config.yaml
intermediate_size: 1792
vocab_size: 32000
norm: "layernorm"
norm_place: "pre"
norm_eps: 1e-05
qk_norm: true
init: "uniform"
lr_mult_down: 1.5
lr_head: 0.00545
warmup_steps: 62
decay_fraction: 0.333
final_lr_fraction: 0.02
max_seq_len: 1024
MLP neurons of a small language model. Each row is named by its layer, matrix (down: output weights) and neuron, and shows model dimensions 224-351. Each number is 128 + 24 x the weight over its row's rms, rounded and kept within 0 to 255. Numbers have three digits each.
After each neuron's rows, "fires before" lists the tokens most often just after its 100 highest values on Wikipedia text that the model never trained on.

L5.down1366:122173105164113095092092138089139105143138138108161139082122123117137139129087089100120133147143137102125122110126118102089123098157103169198124135117164134103127070103110137163109133110153114148101168124161115127122072118133115157114124108102138118142114163124096139114138158093119157089139110104143125129115098107115131139184138143097186123171148142140124187127171093148116171126136
fires before: " |", ".", ","

L7.down1453:119140147139111111169092139155151175133149124146126127124124142111144137103124143090152134141101220132141173130125149151121151099121114165160135128115098149140132114186130093114144152192103100104121125114123142124123138162103140128106108114116164148134191145124126142134086124116069086152111107092100143134111136135157128127133143141159156159169164144148141085155147123117187180122177
fires before: " |", "-", " later", ".", " before"

L15.down804:146135160148115157098111134112153106147147106108140107106143101140121100137180175114128146114109080104126130163092136104112095137097111115149166089106135101145148191122149114094106092177141103155177116149144121167133131131090120143201154113091133127137131181133119132113129116116154101118153108083144151090119158188164121087140098124144125151130153125153122165094114135134124143118137
fires before: ",", ".", " and", " in", "s", " was"

L5.down846:106093111125122126120143111092110119124105103120157146107137118106127158057144174145121129146153114124098170129157134126127117139132118117161166111115108172152185103120165145176081115163114186144117097150134163135119143124096110118130101148178151159078140091084142103134146128131119125122122114133110105139102127117158106138123156145128122116128125131170100160112146118172148120102139
fires before: "\n"

L7.down557:114125156080128137132116125103112094150153123124112093113114097097134118113196098122116090147157140125160144116101133122138094119122158116174159127138151130141124100089128118090141151138114121074119116128137130161176105147135152132137118106136195158106124136136169151114111153190142144128108113090162123096144112102141135113102138092182108087141165143118083122155155142124145165178135
fires before: "\n", ".", ",", " in"

L15.down443:099089158119158133159118164130162113123122137135092128113130110164105122127123113180112146143101131149160158100102120127135115100099137126135104080122111109153111100107134098107119125096074099099145130141126143136146122108123163148124124135084125130107088142111148099157133168120116054079119141095120147121149088135188128137065122163116155149135138114110146171081137116159145090170092
fires before: " |"

L7.down1448:102161096122133175167123134138169113130122158150116131096125127188165136123142134103134164115142139122089130119129148136125140126157124115135113156128124127139144171150103122091151140135116146136089140140137108145201073116126112108074163132138127144166157135142131105151084138077124127140139104131162155088125150124118125129128089160111111130147138110159163152171120124094119166116126
fires before: "\n", " .0", "-"

L5.down981:133140131143117128126124099125126148117118061144134135176158152150146129094117096128171158142097118079102146129088141143124134132130104098133132102183166168145148132153162130092153123162143124136089142142141138127113088154171098123187099129155110133170105150155139160141135161088125098117139114158095099117121105124144143136144168095107111143110157165166172140130137088136120136118076
fires before: "\n", "s"

L5.down1318:091100179098138121139125147125120139140134074129124148138125150160105140100099118137127127138150111114108123163180120112142140172146133103143150117128101130098174114140096146156122107116099162134113115136103129131105120124131132119137146135148107110145148113161135111102105137127117110147089105111117106151133141116136131117120135133132122124120140138127163132106161090141147117117121
fires before: " |", " —"

L15.down1329:133118093131132124119091141144125117106118152056105136083166156115119105164080123117153145128143123131134136090139135143093106124121103121151163117130145127140127134168128145146104129142149192106150101097173139168150136172180142159091132095106124129086108135136115147122140147157123130141149139145096156129102113091113149116109149126103168120147145153130129151124108097156137140111118
fires before: " |", ":", ")"

L5.down798:135110093090117144141112149121140154107129134100176129134146128128144156165146102102142118146061106155160140145134158112152152163114125092126092103162123129083126115149120149143099105115104170102102151123083088127153113118128152096149131083153159079104153134124128120111120149075114181123175125126127119125144160119127137113133145141103102086117101132131103148129125119106151144145115
fires before: " are", " by", " is", " was", " were"

L5.down747:089087140129126157140136136147102136131145118149130134105129089150130179144093115140123137100120136169141128140156176146182132076118125106161125139143125105149118080122131128144125137113159164132156082189114138084113117113126138125119158115180120123158141131110111114120144096144141181159108092158101160100127147128117093116172137114135138091067177165128086081132127086083128115125168
fires before: " |", ";", " 0;", "\n"

L15.down22:136097120107143101182145143126094117112148143173145114156098177111116130117115117169125161128117114112105155138126133147106137114094152106135118083149109133105180137129103133125138114143101117107126110148069113103139141158140115116141145138159112094140113203147160149177123148148114117162124146143149137153132155128131091100095143138108129182094109131147132114129138062127120145110102
fires before: ","

L7.down342:126133107122130156126116130162130107095128155110142153099116130093140113187159123134138136085139128103070105155130115138119146122177130126149164151106081097166129124153147148106108132177162132106128123115133101127144116120142132145144108153124082107112165140136159143119098125142149106133107134159094085150153175144082122135134097114118092141075148117122148129098135105139189132165122
fires before: " |"

L5.down660:116128139136144115130180135143145139141116101106094146097106140115112138146133133076143159141148115100119164147145111108161109118135127130101135124151124108130139123128120134142115165087146165102113148122075137117178177129141173120071150159156105141128130165129138089143130154179131155084142107087132143129147156142175121157125148169109125146123152155110143133123108112143136149101093
fires before: ".", " States", ",", " |"

L15.down1193:129170068126159067098154109136125134112152102142148130178088150112130132193146128120135195178135126144130129173159149123118137131111095106156157096096126103126114140137125122102136145138133121170124138109120131152142114097118104138156095116104130168155109161133095129115073143155153150089141091121192119174141112107136086111103122171120143130092142029130174131103101108159130120146102
fires before: " the", " a", " an", " known"

L15.down284:116146114154122116140098155123143139097117135122092150152114089121149129080114155129150156097144114137135190171183132119145138131139152082125110113106156134150121132131132113118101139115145139120146139117152110189130182124120144146180153132137121123119152128102128133132156121115106110141095128096143117109160081162144142080119166127144183161122168119063153107126167117142142102152101
fires before: " |"

L7.down1207:120085144174117100129119095152101090114147122139115141131148181104136129100119118114140132130120126125144138138089145120136117125168094132109142136129120128093153108097119161124111127124163123120132141110102157149130113152111107115143157151123125155111153137151155110117105070131101125148114137109112156104119162124090138130131114111144115110119128155149079103096191122107094103154113
fires before: " |", ":", ";"

L5.down1573:126124092120157111147150152139100143104128137153133151068128200163131151138132150127128120129132106136130117146141133146101125146179129111132100118132126125108104117081136139134122131135141111131136121106094135140194117133137110131120140126113133122117089134139147111118162126138131161155113130174118144091120079137111142162149136138132145137135107134115147177105147124162136185111152
fires before: " |", " medal", ";", ")"

L5.down979:150160137113137138121110170109129159148115165098092126137142126116150165145104154161156136150152114140101128158137164148115121118147140159141140111108103149153148127121173141134119169112136089102139158160091146124173172183124114148128109118090126115126110126158146137131123130112154116144126105137140132144127110103105154129124113194108145141151136074155109096141123107121176101164096
fires before: " |", ";", "iga"

L5.down1067:128125138112120135095149130151140088145155130112142091086121121162138134104143158124142141124113092130089140116119155129098133143125132084160077097141092146095145147116160105137143118109119145136121148124135138105165106118131089134157106109171103119139119127107148090106102152132121114108133127112079164097129111161136117110144114110098143131122141158190121095108129136149125169124131
fires before: "\n", "-"

L7.down1664:130152163123148143134157078136152114104111180101132115166139172138149107112139111097100095161155126095146082102128134046164151150142117154133064131115144130124081108106097135088148112141151122145112151090105131143131138114116130194146094109150098116106130123115148109143109100160153096109079108138108141134126168143097131121125154147155155131128135106132107104129102131145124131149086
fires before: "\n", ":"

L7.down417:137124133119131185153103120107133099170133073126122122135150106124089127115140126153150139084137101084175116125138122145116088156149156114087129116118132140135089124126143125088101140098164140084142121117131143116150132138129132142134119144112136148076142174116127104177134163151154100073129144125164090146116141096141173092121171116132114081151182084106131121111079135101104144101122
fires before: "\n", "s", "jan"

L7.down1551:102122124104089127071110134112098092116156133117116098126064152144153187130144087106124116158129107112157141076092105148137128144102125116131137119179152144079101119149125078151155148125074107121132114160143110134160135116095139104181102149117159123099151118122111080142122097094173129125130114132144132150184107133110135146131103122110108082106103141120111114147144172139136121122119
fires before: "\n", " |", ","

L7.down1432:131116178141096096092123080130098106154144086129171142123188135124100116097171141135105106115133109143128113124087160087106147124143128129127109129083104141141100134149106136118086171141135100118121127099139179146148135136133120107117151141136121130123142121108139116184145114170165140148134117139121126141135096116167160099127103121132101149125136113113135156108144081182160125157127
fires before: " |", ":", "---|---|---|---|", " throw", "\n", "ed"

L15.down1633:151078147137139136098152128124107123115127086125132144160058169127128117114131159079136159137149144176110156115108136147127153117162112137148153131178141115128153108118131105119143134149102119132126157108105114114159143118117132083111128162146150156133113119129159119145078120118120121144175134120174167142092145176088148118116126091122159145112178159100119131149110124109118114116168
fires before: " |", " 1", " 2", " 3", " 4"

L7.down25:152123138138159170148094113118183106140096136142178183138124119108137132173106122144155111111136139105089098128131146143121141098088103093153123137124157182123128069144119133157096134122116126122146128131151165142089129122107150097157114123118130126132123126152116156138117114132115076131130085120102145142137120109145128126163099156091105174158148084140112092122138069169138125121115
fires before: "\n", ".", ",", " and"

L5.down286:123117145104128140102172119122160103143140120094147137126138119101136121110120143114121140120120098150138109140114152172173112100135161097125092129096082118117171149183151133154134102121129154157104115124147114164096136113140153111144145119135130127161189138124138120114134117165126107107118103153142075144138153156158105146135119115118156124112147064141143129081121139141122101132127
fires before: "\n", " ", ":", " Naval"

L7.down1463:121111123107152124149134118099138118186122149126088111107113114118126157124145129126144092149125107108152143135130142122180126151098146154112112109155137092138141158126105139147104093134109098073146129126118165158103156120118106138150098110133141124148183098130137169119136101062109117118085137115137103114131127139139126157149075101112156096155088113121127151089134116157153115123112
fires before: " |", "\n", " "

L7.down876:158136084080153114102140128116160112088133118111114056137125133130168160175098135104150140127158152112151133135177143112096123107133110118093114130151166142114125166093122143130150150084125104131131109137081109141155118134108100180122162124152108171111169144072126127151115113102157143083142135131143151119139127110143137153170109152095153140108117140066101120111182129096135153113158
fires before: " |", " a", ",", " Film", " an"

L15.down143:139160108151132136104131096159114122133164160105131060155072155108162125160155129136158136124093108101088108124120131131114091131091159103106139136152144130077166113123106093117105081152098122118127118114069149171142135187141129122136116124109134068182112101111132111113132159143136131111101128140122135100091116137130122104132137116139117121140105128152150149131150130156185141207117
fires before: ".", ",", " in", " and", " East"

L15.down1222:120092168145109131111160125147093118145112120155094106147100144112124145138117139100134147115130126112127117128148143137119132144145127099136105092167133120124152148122103119146121165118136104178134134117123118093099128114155111138154169172143139100140131162128194145172109141121118106121116134162171137105122107133075115147129123170136075159143134136150121120121112066095104150114156
fires before: " and", ","

L5.down468:083125154157084136101127110142185133131120170115171139125120125140132070133117147094140072156149154143135151078212078140144129123193149155140133123067178143120137130112105161108110116128162120146101133107133166151124148183138126113083100121136116125129157190155117130132131149115153125136107102101129115119106100110109140138133092124097159141103115130144141145117113117109163100136137
fires before: "\n", "–19", "ar", ":", "s"

L15.down910:127102156112123100076142105142111144147088153128157119130091107124151144159125132128137113102135087111138126128131120106138137157134139144141108099121145129121101150133144170147144143145140124091118134123094135107132138131144090096082105130100127111119148154134158150111107146133114114160133111105177105167108153139091153128122081148132174143142111124154142114118131152103166150134120
fires before: " \"", ":", " to", " that", "\n"

L7.down1679:123158132146134123148099131185102131079098129085107115150133090096063167096100099129150164145126128141159089104089106156124116132132145169105133115157165104121169107109133164102147134116144118129124152138087108123147104158096131106147109128154094109110148158136096122081129173120149151130110209143114166091100131138093191139130095118141131107117132136132136103130113132085137116132124
fires before: " |", ";", " 7"

L5.down505:145151152157101141137165104138115086131160113148110158083142116173097120120164103107103167113062121111126136111169108110135135102130141137144137109084124137155112113101161097139163133120092139088132131134110128136123187122123135149153150133114140133138157115148107132146130123136101141147094137081129087135133145145119092102144085125109120135091108140137083100137156114114152104087155
fires before: "\n", "---|---|---|---|"

L7.down1494:166104096107124148109091106114169135115134076121134119137135174105138123088142158129119148113152150124147151097116112158118140143124114160138124083136082132116129144146162104175108161098094163111129155105155098138142153123109158126161131145159132085138104159081104156157158150150161168137119122115084125138202103152135148142160122158091140132099149152154148158121119123152132134142134
fires before: "\n", " |"

L5.down926:143091102137156139166162113130122118142120156116092130121141115116114110120096131157101116144185103139136120135134153098133124145187093136152136136144145155135108123062147143088145115127130111115145196107118147150121127110186127124146103142153155152124107107153143117131081139098171132078101136146113114117077147129121153136164125092153131132132163135153117101110142114120102120145128
fires before: " |", " the", " Rai", " Val"

L15.down1770:120115147119160143164099112127129142126134123118132132105113097140157107158156129108129114148142149132127135145177125137136101112116110091104132135188157148129157120158114132134106108128109072117153115131114158171110098124120071152166099123129092123103180107128140089137156087142114139112129115102157122160149166154139058116104077131119165131141140137128116098125129144153075118151065
fires before: " |"

L7.down1232:161151131114122164148115086134082140171139121146173171111134100114121092125099174112130112145169110137133141120118135144133147105107129139126131083088098117132120104084164112149134093100128132121114118124181147112136141173140120139117128117165110101102151143138164126156099162196131123128120143129130122159109146104138167144154150115107118116121097082166126141108104121127124159155121
fires before: "\n"

L7.down1519:078095088090121149091135169174151107127165129135141126127147090161143122139129141169127118133141136120123174116161138114113110130188141125149127120145141131100119132135131127166097158127105101120132103174135114129143108125122128142136138145141173139186106149119073172102138136100096121145140142138155129085157156115120133097123125148158110106100130114129156139098103128126141145085129
fires before: " as", " of", ","

L5.down1172:093141141127136119133133108153116150124146153103128088172119099177132111136141133117152134135156133154126161119157144121121116126109129086116122115124144156176147157128142139149132142114133142126133152126119117118125138145080099160185141122154131138057127115122128161101149159141145168109141181130141146121094123129119126127135049119136133108170113134137156135153117117117116130142114
fires before: "\n", "==", " ==", "-"

L5.down1400:168134109113147147103127133100119141140066140164069095170097145090170156124095099129093087069093096100144122091151106180112163147115134113111112151164138118128129130129141150116132140150111112167108119130118089098113101108105118141165143170140129109100114129141128152101112150147158120155094091089133111115134177113102138123139125118152139127104136172090144176113111130099144165114107
fires before: " to", " on", " in", " that", " by"

L7.down269:090181134152131171102080108143165117090125122060117060156138169122117115148154097109160095128121108074105124165097123103124147141121122117170139120110133134114118104185124162142162115146137099120103137123148139109133089124173115150131152152137149086099139101123158123147119136129080086141140131159094139120163133097148145147160159144136153109154121106201081132102110124155106132150155
fires before: ":", " |", "ed", " "

L5.down192:106093147098148129128105108101141137147147108103111147150177126145135084135119119103139140177137133127178139114108161135107148136093140138128129123138116117149153145156128130106140129073129161159121164154121105113080182119107153136140186146150159107184110168099127148122120105110123141127173144103188091149133098083115131096113147146170108149127109132169121162073132138158148080096130
fires before: " |", " first"

L7.down1516:124136178125142131175155088136128084116113113096152146141140145146168141152143109114129125106101158083144120114153138115151125129173137143079186170125163129150092114133173153115127172097130136113096107140146116146094153140164099137108121130140119106145143100144124121143147150133126133135177160088131126152139101126120128118140148134141159174168177157122102188153111117162117127118139
fires before: " of", " as", ",", " to"

L15.down266:117137128158150124112130104137100119185119128123170129110142159125105136111123162106131135153111134053179084138145116133107107159125183192153149132133133137153161140151139132130120108126107117124099112119106152148147129156120119115136172126170141143158125114119093090142104194151147186140071098135084150117113140129121137151101127108187125155137134146122135145144117100119128096140132
fires before: " |"

L7.down1112:113104086139127127150161108116103108138138106139152140088130114142122134141114147127100112119114073104107119087118141114144122158115151126177108168112173105108088082130157114108121115156115114099149142107103082132107105140111153153114152170134141110089100118075117148133139110141138128138162162114143169124133146167145114119165131115111134113110138107124177145130114076112122133144157
fires before: "\n", "---|---|---|---|", " medal"

L7.down1735:125128074159129082143069126137115130151113144143171127108087120134107116111134166094108145080097105115101130121116123094150131128115152114130140136115128149144116097106128125098129157149116095162097118138112125142140112132138071112122160148150169106141144149128139108185114156115126095151121105165139130117112134126113088126126156099159107140133139126108107131118131135111119150149169
fires before: " |", "\n", " .0"

L15.down95:129187157146111107129108126122107120113116133198147104123108120099088140153121190167116114119156111118153145122152111147148139136075142166174132126146106132096123135159147137163177137152118157155135151133102150103119133097153103117116139125136140169146117111132093127141146136136078125149126111161132086138159155117151180179168105119120089143086107140127120126133167135137112095129163
fires before: " |", ";", "\n", "---|---|---|---|", " and", "."

L15.down856:167144145126102113148130141087161109109131107134145097135142096122155129141104150125126132166124159155161135094136128118182121101122134125144118127124141162113161132100109128129111146134138108141164117133098120149111144142152108102149120093116152154145099131127156109080069135126126102118115125092113107107113154129111177129105151133086125142103096112128173127147141117152113110118168
fires before: "-", "\n"

L7.down1496:134166121137096137160098137144102103131137153090121136145130164092130119107161105143098118114165083097132184104128154122094127124134140085130122098090126151130143110074116137169134135116094156144126115092135141114112144154144111126160124099141156138131132128137145101113142148152115127125176148077150164107118109171138154162132125076127182136116113139159123143070143143127102140123151
fires before: "\n"

L15.down482:146119111130116116104110141136099166162153105118128141150124121152111110124151136119136135124147121146165132107123149183122119135106115150111148173125126140120202125122121170088152074095140176123147083144080130115127107162112131102158129137117109082117120075121102169103156157114156165112101127181094168164107102124118109137134109126120105130106139138114114141117146083166126124173170
fires before: ",", ")", ".", " |", "\n", " of"

L15.down767:111143156119104174096146123143141103126151155145140157124082127133162154147125129111157183156138143115114154129135115104106130156122143085106127106149118129095129153125094100153121120165069121136133125126118090138098160124134101152135172103119108133152123125188125125123154137175158198147115136167157140139118136104129140119122099142114098087097173116146125132161086119118082173147156
fires before: "\n", " GF"

L5.down1153:141135143105110108130129151141137125108123106135107140170153155100115126125131100098140109088109115095107148103161168118111168112138127112146123135110132131148144183135097172118113158091105112158136116119116118125088184122135139149164139131171114147137139125103125119157118147156155143111127160110145122104140147174123140121145152134084130130085116106076166153125111125177128143091149
fires before: "\n", "---|---|---|---|", " |", " European"

L5.down1745:130128113129125144135095151152108058136113144093125134167101130097146156126115107133116140119094094126146125088122107120136116154082128104183109092121131113125095132097095120140162143173136105131118149137123102149115127158118148107126115142139137110166131106104124114104152106138171087130167132153119092118101134135146187111134124147106138108147135153096107126134133097116121161132101
fires before: "\n", "---|---|---|---|", "==", " on"

L7.down630:126131174093122145109136136135133143125156110109115113117146131133097075163129132156163129133134145152153122126133145156117104182104166171118119128110125153139132139169160132116128128150150099142099131103139173142147144120127127155121121159089119122169113101130175104129137107147089138125162136087124134140104120113138164141100159103105129105132095152157134162133090093094172110132152
fires before: " |", ":"

L15.down1053:119149124123124097151098127123129121101127126119120133134090186114139151136143143145110131109151156086090159114080108211125144152163094114127107125126112113100139100103113136117122139121099117098131098144140081108144134137107130097103119139119187128138119135141116098126148131116123125091163128163134126150138121122147192143109149138122112140157169140106101136137076143126113164133107
fires before: " that", " to", ",", " in", " of"

L7.down1108:139124108159134085133100139128154111147137158163108138106115137128105124124151155142107136129126139099129125151149113143114128149143148144147119136108122182133141118165138152112132108147140104115116104149166128161081133154093086118139133196084157136103126155168140130113146139137153123150104136102184090121121120108188113093148130134118129164142144124107173104119117135150176113163156
fires before: " |", ";", " of"

L15.down1250:096107112130143145145137169084142085141137104125143131141130118134104131114120141115157153142133103146140111157087100122104103172135150126113121105143158149146133114179124120125144127136089139115083123145144095133116127097117137112144161120142134135136092114102122106151090146115107162085110123142156110129137096114134139125101117119121133154143112114138149139087112104077103123119115
fires before: ",", "."

L7.down21:138131140118149090134174127115122131174104101089119148137172093097150120105120131145129135146106113180099154095107096129162129121094132108143081089128079157093108115133132097117098139123180110131146109116121127145126095131150111155136147115137179171146172163138139118114097131160139143126086104128123189120147115121131151135139168151085110146135147124123112110128131132122138132135117
fires before: "\n", "|"

L7.down1196:137134124115113076085125121105122117092140145125129116118130165123109105131121160137098129099111151143120104143115074166120145139143110146177075168099093107121128089117131153145123148117139143142125136138179109117099154079113170166148150110098115168109153165101130114154121164127133152143091153179168128178111117177135084164130142124118174142119143128144133143158125138109127092149143
fires before: " |", "|", "\n"

L5.down1429:129132093097142139132144121105151117124152172115136092146116133142133113148120113099113115124130113104181123108160130157069142110148167157166106117122139103116153134168082097127126131116117140132149130156128089138099150200172140153138127131163182113106134108165129141113114139160132138107088095134102134134134115125128098119153150148138107128107139154113121153133112107059130157162181
fires before: "\n", " |", "==", " in", " on"

L15.down1761:127147137112121150124135119092128131105133124117146064134129093119136164093114139164161111167137092177167094138123148150171084154132114186145148153151132143140129129128137100123148170118092117140130151140103119120129132139143124129152128124147145119151153110128098110129108144146157132118142126114196137141169104093136127160169161127132172140133134126147133104124133142122160145119111
fires before: ".", ",", " in", " (", "\n", " of"

L5.down243:059141134143115134129131097138109138155184131113119167106132130112130107122143134163135114120121135159145114110123150156147138123147173122113142124123128154194094122115140106201142139141113168121120118148125090125125141134127095134113082117117143161137131131114189161136095107082138138077141117145110167096122100123160126131144129126151142152181130136121091111105078107111112149182123
fires before: ",", ".", " and", " the"

L15.down308:152131116114135159092179163190138146132134101118154115139110118152129116115116142152106120091104106145122122135106135144136135149157125132132135133139108128138142121162110173076111184174070103122109134131131110127112123121101138128126135139158128129134131139135112087087124119098128115110169140135083171120161181197132104163149117150175111102111136177135104122161150208065127141141125
fires before: " in", " by", " ft"

L15.down1415:154180137100138150141155088100144100169169132122084138142112124110147082101168121148119140111142125141118145122108151115149134159153098104113159158093112141128150119168133138172103092057080149126153102125152130122113118128118095147169119116079157138173140149110088144130158121166093107144206148149167140157128114102121149103172132116111107140125122140107123101173140163169113175127124
fires before: " |", " and"

L5.down930:161152126140132120107118147127113148139102107116133117136102108137127167130147148085103043171148097131157111145111124151103152092123084111187132117080111118120161112060072120109084102114102104117138113099110102111124145128127114134123150117123174145135144096112168124115096127149139150140110116158148136204143078091147131154110139142144134116130126109150101132113111122132141113171129
fires before: "\n"

L5.down826:112168133111147193142139118097093077160133140108084181140116109159127145156110148142102131171108087151118140113122106144123107164109148121168150121094082113101182168102110120112140114155157086129108139135110085117120191120105159147167140106150176127103108172113127069136076116148125107110138147116130137090179121122141130118144104133088173121135103142151140116130146098127182113138131
fires before: "\n", ")", ").", ");"

L15.down1210:153096126101165091113139094155122127141102145109121114097099109101161122077146116106152133143133145078150114159098141159134135115147130100099133135101093104119142149146116145123157111121089140119134146120122161137139120125115144146138145125106111110119125155157161153133113156101170194094097104117088128142116150143097146129154175095114103114113152130083104072152115127102123091060120
fires before: ",", " the", " a"

L7.down177:118130133131162126139144142114155124167136158126144155128121141143126146089165119111101127137140174143099110107102114135144165143121170123093129110122115090172099098140102119111131098149116131138128127165130156128147127132107139109085127120178095127131124123075133135098139138095115099163145138162109131120138131115160108137119123123141105106137129078127111120162125149137110175121158
fires before: " |", "\n"

L7.down42:149100113121145148093141067144148133169150088136110101152134136120105115125148127090122144111098175113130114111144132153106133136123137154113093141103105144124113125139151157147113136120158129185122104108102148125133135098128170152133113156094145141160120117140118168129128153147208148142105116159144095177104104147136160131140097109114149153141164124118126120161115126148122137194128
fires before: "\n", " |"

L15.down29:118141112108151130121155128127133149137160131113170105172157172113125126129108142151076125116130117126127124144151107077103083137078116124124156131163161084130136096104112128130145151118116099128130149170142153147090133148119127122119137149134100134177093115168100115154116138120078148143111150149094158123099124122098107101115108128116086115100093123119127119127114110112089106114148
fires before: ".", ",", " and", " in"

L7.down758:117141101115148094121153179168116143148119088109111128106131181125109159146089181137150129112102138124160110125153137184117137072161143164104142167109153150110152127121149112120156107135125204096088126114104134099076114139109126143133136136099111133133112153147135090097114095140150123136109071121122113138155096120130079105157177094115141099137156132109139149117112118133096124145138
fires before: " |", ";", " in", " 0;"

L7.down1234:124130135101173152131147161161181155159120137141128128137117152112128147122124135109138107170131090147120097160132162138142116123145174120100131112125148131140104119106127119124141137152126131110150116139094141120153158125132104139154137104139161121124125084088116084106065121149152128146146084149113130116128146096173131139113130107134144118146124152063083141124128044115154175098158
fires before: ",", ".", "'", ";", "C"

L15.down683:132132144111125132144177109118151119151156131126115138097093163148126115122140117143157117115111097100118090120113113175112128162170155114111139166144117082102094099107123143135113097126083123139154125127143175118094108093119147175134102150133148149113134139080101097116112156120124134165109166145164136121081135118151111150111102134095112119124133094156135139086188131146144101111118
fires before: " |", ".", " 15"

L15.down1162:159118142133124059090154106088124134152152112160138128129110127137093161122107120139127104154145130135114179122137114117160119142119134141137122126113083072101135133201145142091109112123129119133077132096138154095122096170140109111134142138126126115140114135132162122145107138116150098124119112119147106098154118131121094112107084117132130131133131097175105139138190120163103145136137
fires before: "\n", " |"

L7.down1017:175131122142127109190069100111111124111128094129115136124144142091121141150131121136143143113104160161155145123127146135135109102157127135139114143129144089139141157091131105103145098132062104112130137123111095110097142150118099085109132116154153177156174169162137144131118165154157096141149114082158179117155137156149112112108092127153129118101108113163159147122150107164131111135107
fires before: "\n", "---|---|---|---|", " |"

L5.down366:127149114085111151162116100121132103105104118114169115159098142097124142140120151130147124137119144101141140147145134137137147132134165087137139168109126122159098152147146168085103139165114132130086110141130089124152108086157106119099119129166118090121120116099156122106106124164152103125169128144080133118109125127114116128118119159107135088136124119130115147147089119140110120124129
fires before: " |", " votes", ":"

L15.down150:158125139106121103118139117140133125169094096143127139122112077148154099086138089128124122131121143150099136102145057115086158108140103129136089099095118160122126129093166101095123129129110117102149127127116164148133128106160105148117184154130147112142115115170083138122123152149097167109112161106170129135142140111132109118167106137138121116137139082145098116146124174152130140111125
fires before: " of", " in", " that"